config.toml
activation = "swiglu"
rope_base = 10000.0
attn_scale = 0.125
parallel_block = false
lr_head = 0.0049
decay_shape = "linear"
steps = 4820
dataset = "wikipedia_en"
MLP neurons of a small language model. Each row is named by its layer, matrix (down: output weights) and neuron, and shows model dimensions 421-516. Each number is 500 + 25 x the weight over its row's rms, rounded and kept within 0 to 999. Numbers have three digits each. A neuron's up and down rows have the sign that makes its largest values positive.
A block is one neuron, or neurons of one layer that tend to fire together. Before each block is what it responds to, as a language model described it from the Wikipedia text at the highest values.

Description: Partitive "of". The word "of" after quantity words in partitive phrases, such as many of, most of, one of, 9 of, and also inside names like Journal of Commerce.
L3.down435:509517481472496483476478545453471518477486477521496476481489508503493459495515515460519483494514502531535470491450488498487506495478499490534517497513520507516480480512469511515493495510512512491543520535505469520497502522501490491482530504505476525545501502494447515482518501573529537532
L3.down1291:479491527520517506510499511504503499507444515484501501518509509498471468484477469470478518502455520503522489518488444495498503494512482546513471504492522539484485497493496490492485529490505491450507514532457519462509480518467476518483495530474502497532506460490484484540501460518521500527
L3.down1336:495479487490509505525555456479551502501473464509501550499547530495500520492535468485490476502453489485516509528504507492525502513527485468520517522489533485492511491505490479533469504538468518484511514446498556505486427452520492504491528471497509463473494489506484522535495468562554536502
L3.down1388:510464494519534491504524498527508497473525472464485480518537499497478528531511519493504472476483490492487491479455524481458488474482473502502503458486523496513461452522520494465538526480481548500503512513517496502461466573514504531521468491486537491507496463501482508503491507526495478536

Description: Structured data separators. Tokens inside tables, infoboxes and numeric data, such as pipe cell separators, parentheses before unit conversions, digits and % signs, plus some prose "the".
L5.down564:494480500524462505479534484544519550468490506510517506515499481463466523538467501515506537475478509500522539508471506486472487508500474509496518488461505540496484481471472470489522541497475520514472464482518517454504515531514427505484534514505503529552511467523499520532512502525474494501
L5.down906:486474521488507497542534501495524494493494526537483477463545520525523507477530504465528435503496544541524533478521530495469496514482500522492497473483496476509474508454524495512488558514474483546482514477522510499499536497474564497509513544498420473466506468501518501473489454525493534500

Description: Infinitive to and modals. Fires on the word right before a bare verb: infinitival to after verbs or nouns (allowed to, the need to, decided to) and modals such as can, may, will.
L4.down174:488491470434510501548532488518472484490505501497500514481498506498491492490476498520498498516487506496485459528445479499529569525506543528490486562463564507433518522529464516468488483519492525509495505499520482508546489518490487516526496492511532514526498489517528531484499472521485501486
L4.down305:510446503463475499508494509467472463490483506520528506476496549484465472503521484494523478549510551457523507503510494477494491483482567500502479493524489504510492498501519499518498499517467465540486483518495476509479496483497495517480518499529517500493513502507498499486485493462474469486
L4.down707:509497543518468429565498496534495498495517476536519527513514523522462512530487512527525506499503475539508484476515479508509547520509519516521489504489496472460464555527473507552473514492476526505520492504506483516472510580533497535496444462487486489489500482503467494477435529541502499469
L4.down1033:521497482475535532530468516520506498471468565501498516490503491506491478527478486511484490501534522486513547536489480482494490534499494535476498526469518486509463502531492496503485498518494500492454503513453433508478524549482495482465483521473496511462473508479469494509511482532517523505
L4.down1042:464566489520515466494508465498532509509503547496512485489492533534511509495493515519508513505508481479473517507486502478533453513499480517477489504534512479532474516550547506502458536556519485516534462556506479515474505454469492503548557436453480529459513494521530506508460491446512491488
L4.down1489:508485517496489491510495534507499466503470510495455468490511523503513483525479509515476502505520531491493479529471543520472506453495536530527496479515464510431493481517464483509513513481497513492483462506496472491454548514472477540504482514500503514484499470501527509525491480435487484504
L4.down1630:560472472530494492539517504532488502509497562455537455511494510470483513477478517453505511515524477514506532559488471527501516517520494530502494486502519510514535472528501514449521532503516491521496523463490527542495510427504531517497533481537501519535505457523486484484487467492547542494
L4.down1661:532524483532535474521505417574495466539518520497514453515501523481500516498447518500513498510522475502493523538450483460532549461520493479487514522486532494505507515550484491442491502478515489550498488521552458562514488464501495496501540487496547502514524466540512522470472473474522520468

Description: Transitive action verbs. Main verbs, or their final word pieces, that act on a following object, often after "to", "which", or a subject, e.g. strengthens, reduced, pressure.
L5.down1149:463503458498480505519488523447495454459492535467480516525549488517502518504517475527536534527481502530542483514486460517476515501504534432526517508508485475489481496454503498543495533488517492483462450508495499510498516532482521497569497487474518493525518537485468485528490482473507495501
L5.down1162:505487540509530519496484517457530486511467497524484532515475515496530468491503478461512458456459505492493526498506502514521478533513516514521490508478507484490490519498472497546491482528523503480495492498513552503490492521489522489512520500495457498485502500556483497476505455477497436476

Description: Pre-verb infinitive slot. Words right before an upcoming bare verb, mostly infinitival "to" after voted, sought, attempted, also helped, can, or "or" between verbs.
L5.down108:444509486505501516557514474535525485501503513487519465526505498452490529502506525555564495470484535466531490525463520491513498506510479514524538521478473526520568471531487469488536510464477468527513472518520509476534520535518492501494467559501453504530465465496486486483455531502474518547
L5.down1501:495477490457493503538509491524481446495489541487467494509482515524539479486518525498506485505530510505510532513431506513515520467494529501469524531555460517466501515504517476559483488518455525479499505487528508506500472544492503530480510516510552515488506487516490483512476486518517498512

Description: Verb after subject. Auxiliary or linking verb right after a sentence's subject, e.g. would, was, is, can, often in "He would", "Season was".
L3.down76:505469464536518491553521505438536507500492549478497511534522529492524491517493529505519507492505503503516521543435517486534472540543483489517504503489530532519543461476502452498475499494486493478499462480501521536467532469472528500522496508562506484516485472448487497517496442469501535499
L3.down524:513513511500533529517473428511465520512483503524505491513515458557502493491484577514530485520500512462525495516504476481466487506494503547442535553525521533496479493492512514495512500516540481496500511528510526554539522491487476481523495459553484494518502504511459536517536448537519486511
L3.down1186:497512496452480529489518506519531494433498521508514508529492501517493468533467530529464492525477475493444491526532514505516451494476482470533481498482516501473528463488523483493508483438527464529503522487479491474467532477475462462501500490498512501494506532464474489514498508519505484532
L3.down1314:511519471486505495515513458529490499514461506522500513489449487460530549511479499504487517517550478483493510509541493549483505552537511450482502509520495524513497527463487518510502494527476497493516535489491476509470506500518500475494463496498490539491479488500468471494499496521507488465

Description: Separators in formulaic text. Hyphens, pipes, slashes and commas inside structured, formulaic text: highway codes (I-59, I-10), chemical formulas, sports tables, census demographic sentences.
L4.down162:527487479494432503467515475492521498512487539471516531529485513525515512521495559461524511509497538495518484500523522537506506502520498450477465517515484469550525499511515504488494502503479477502478496455526525485520521496482475449499527483485493533469533501517548472526495492506520528471
L4.down223:500548500456486479505489521452546496516515460540477500521474488469508512476463495468552518508524530432494520488530522505487554528536519501550480520508461525506515482449510489486530499505474513500530470482450500497479546462476452522448508501529504507461472548517535467544492499532504492483
L4.down273:515537465533474495478509495492560506456484503494485515525493504482478510456481465512434485521498457512507467483467475506508503475535494517513473458495509468458442522517470490471483506485485503500501517536483499492506476468499496514516491493494481553490457501496490526477488492485493491473
L4.down295:488502470489454502498530462512484453527494500490490486483497532457502499513514483461526507488524490482492488509489513501481506491511476538479510456482491485515480519513522521483516527497499472519497468517465489479541508528522531519492515486523476535521514495484493484491460531517459470511
L4.down345:505500484473502503515531535499513485510479542480455475546465542526515489541530523498482457471492498502510520455546552480558532488515525515500535558497558486490492436495530507477488461511527482490480509539533500471509493504499512493467542528504521533491534485543498502531503455528512473491
L4.down647:492517483458482459493470478506493497462501498479504498521522487485512522527481508513484500492452484504563492537520514487482527543508492508494536501486492469455510544439491460488490498487466512514508486514473507521508477478450451492529506443565502467519528576519506464495505529466498532501
L4.down1306:481533514557483505492465502540499480463481471483512461547514528482501512542459480485511499539495479520517522509504509467504475463514550528532483499534529490507507449517522499440490512530497456515486476488516454479541451550457510509500467502496501541507487498571524488495476472519512496423
L4.down1330:504538478492479497468498523512522504482495553503469515516496484482500487493501528503492526471480511509521481536474539490456494507530464496505493520482504511556469521510486473509486517490495484498499516477517505459499504499496519512512500496477508494476453519552487569499487513528480501512

Description: Partitive "of" and prepositions. Mainly "of" after quantity words like one, some, seven, members (one of the, some of these); also sentence-initial prepositions such as In, From, Among.
L5.down726:473481503508485498538498471504497531480506438498490470537511472521526529533490519512496517514524490506506546464494502507536519513530521468493490497457440497482496500459490472532549508525486501504508452464530531515534502545494464509480484495480521492499480506496448530464513524477535474535
L5.down857:511490499507514503513513477508499483489488521517475520522534526482534523508483498514504518537489499508490494496514514498503528503464488477487467477492511480462537437477446543508502527549513507502494527492524505560507469503484531510522474481459508512512474494540529520488522498462526446490

Description: Main verb after subject. Fires on the main verb right after its subject, or on its ending if split into pieces, in narrative prose: took, began, ended, compensated.
L4.down4:497492481492504512471460572468501471508488461494460551480520479464491479453486494497484549476526501494476525520469482482520512480481485459485471477493480515475507469561488500454509517541502514480510483470474536492547517480513497499489543526495540514497552520504441482511466513492498504479
L4.down8:485511498468482476471494468454506492479491512477487525455486483476480513466452511494523494555528496526498509472534490540506526506477511526468524497494460520543533507480513509487518527518458475485510473494530525558481484541467463465507499547545488535480494500510471516493495511489497497461
L4.down119:511475549493500505502524505472528485521493456516473540451443504468516517517492490471491507511492457492516524468463501506523513466565510472508442495517511517489493496470500504515503497515472518531485537515482501499489443502454496485514482506517514498459503501512496468551500527485485471493
L4.down245:493512516537507491547475485529470517525488510472480480496479506458517473529488525447535473471496467462479490474470520530531485521521517504491451549502465510497516511482562544504478517516513475453520517539508519473509440484503538453469498452472504521453537515503487546487476497491459502538
L4.down438:484476478546527486512478500477515492507466481482519535441487470511465522477467514497502505516475496504520446530498530565520494455518500466536513512512452555483496502526490498489464482527527490494484516523493472415494489485503542478517499522484501534493525487520509546491506490466497523473
L4.down892:512486449533515509495488481504478515482489483511508480486484506498466481463445499527483510499510481538495515504487500499526487492511485484459457513553527508509481526486474457507470470496493520492497497570541532415500474501502504467510475522524513534463489479532479504488523529500437510487
L4.down1456:504515502509486515548517483480480485505571526506536512538524573528508491544522489510461455503511518484493549508504472518521471495513432466516511495483476459507530496496484514508537504498478496499508486455480505537500546550439481503520502479496503490463471510528463520466481466490534540487
L4.down1633:530485486519494469530527523514501439530493466480482489481500501488511501477511503523517474471539532501495449526509553499507484528500525535486496551533502514488504485493504487447509515474491494496506525501508519514508491473461473483457478490483522524459446513475511541482488502453505470544

Description: Templated reference-text boilerplate. Fires on tokens inside formulaic encyclopedia text: census demographics, infobox rows and table pipes, as in "Pacific Islander", "PD/sqmi", "For every".
L3.down13:481492530497459450515489526537445514519492487473451489535507502470476515522541482526512462473479490500518451528485497495511493509492517488506495501498501533492521486440480463475514537492492545476502536490493480478530495469508522499471491475468467448502534519523480480510466504481489481467
L3.down99:484526495510512473495480539538532515512506522505497514471492463505485458495498439496554471486495453488468439520504517510503461461498522513473490487504486496510492466499466507489485557495470491542491480533525495538491494483519479515519481488504472472473524484515442503531483519499475542441
L3.down1459:511456465512512495475489566500484477471499506468488537560489513500536502499481506515509493448465475478523486529525511484499486521512502540496513527481514483499475472508483493490476510491481507542506479472492463501474516545485471521485480467508494535556537512503475502506533507501532486489
L3.down1549:501485516504492499485480538506434473487523499491525499496511508505499513522487412506497459491488493489518545530495496489483492522519491473504483518455472513505511502475515495470497485467497517500499559533504516492502499533454473518515445492508498533529538485519477503515537500522481549512

Description: Partitive "of" and possessives. Fires on "of" after a quantity word (one of, some of, a number of, three of), and more weakly on possessive 's, its, their.
L4.down442:517492516456502479522438546480509492519514493516513475507469491523555451447476495502515509533538468472505465506524499514481496517475532465491487503485510528469526507455547478470497500520518497506466481486496482473495470517453509483497486507492482520484505498501468520565473507463539513494
L4.down558:518474472465487489500536480522475507432505524500488481472469493512536487502546489522525482497467491469481508503496505490516498531507498486529504506462473522503482502497527488508487470482494507496530487490459531472485468487498456487536528487475512494520510511542513544532493496476516520453
L4.down841:517549509506523510546503516525554476522507549548539504468477504499509494533485507476526511489522501509479503505502522510503507495497490580532503482510468491524490490524497501477552509467518490552517461532523471509470498590479497476471513520446508493508506462513503510481471468482503500516
L4.down844:516469530505472499506499454467460473535531504512517503478476516552512463491497482488464454458462467508435486508494498485478500486505501494504476472514507455478487531525453495528527501499538488527530524502502470467478491537508519528518488452493533498511472475472519473525500515525460510538
L4.down1254:516482503497536484505491468500512507497529476499514520475472481459480493487520492484472516510539498457502498469515483479533487456465512514491514526543534461523493480535464477491559525486463478460519536516469501484514486511541503505503538494505532490474509538513470561508488509503529462497
L4.down1380:501495445493515487524526524529463521524501507465494499492505483553476490487464504464513519478489513506481517518465505504459522525499505492545477522496466526506481508510517489481538465450477492505526504511504496550537508526487461482477495540491509512503501513501521487539533520516435490519
L4.down1455:478457555505518479551525513548510499523512567532509493488528499533474468513490545484474499471480564498445514492509541503495487516517527444553543486537461524465517468533516488504517477492480502526464543531470460471516522558482489524477461550472535474496496512536461515522488457506475473485
L4.down1643:477520538460512503529521518455477518490489545476467512501492503477528470471473509522497541494495516479457455503491492535477514513491547531521512494521494525473458496561521524510483480483516492477499508494512525515487517507507481475503478498519484462502501501454485480488497464485546520504

Description: Finite verb after subject. Main verbs right after their subject, often the -s/-es ending of a split present-tense verb such as inhibits, frees, measures, states, before an object or that-clause; also table pipe separators.
L3.down371:500498476527487499494525486488476494521578483470533523502518532529502522457482543490458508522491505529502466498508504500495492501499524518532524521526464467477519502540473506507468499500489510531496528478484476432482519551522528518504498542510510492531505464548461480509495486511500461534
L3.down417:522506511506449451501514468499486541516494518478497501483457496469457456419513506486506489507512490523473474475525508433482487498482502520509489510501520495527520557494507516491513521476472495532498460519531516546478516525508497503486504520426512484451532517524503522500550555499485493508
L3.down736:500506503486480507530530476476510508497543512499470498524474508517507522519494537529489471549525509519547472490516492486499448512522524469497497497491501489524532505544464514479494493521475534520484510481502448477492496555500503538512502508486482511536487500502477484477504493469457490498
L3.down777:578521493483517518544484482504472529507501556493474435527524562461496566503511521520449484489552510489497507504509523520533513491487466537488590483475490511461492531549511453518463441498523520496493485479498535531492468507511529560484483469507527474485495465535463505504544532486512505505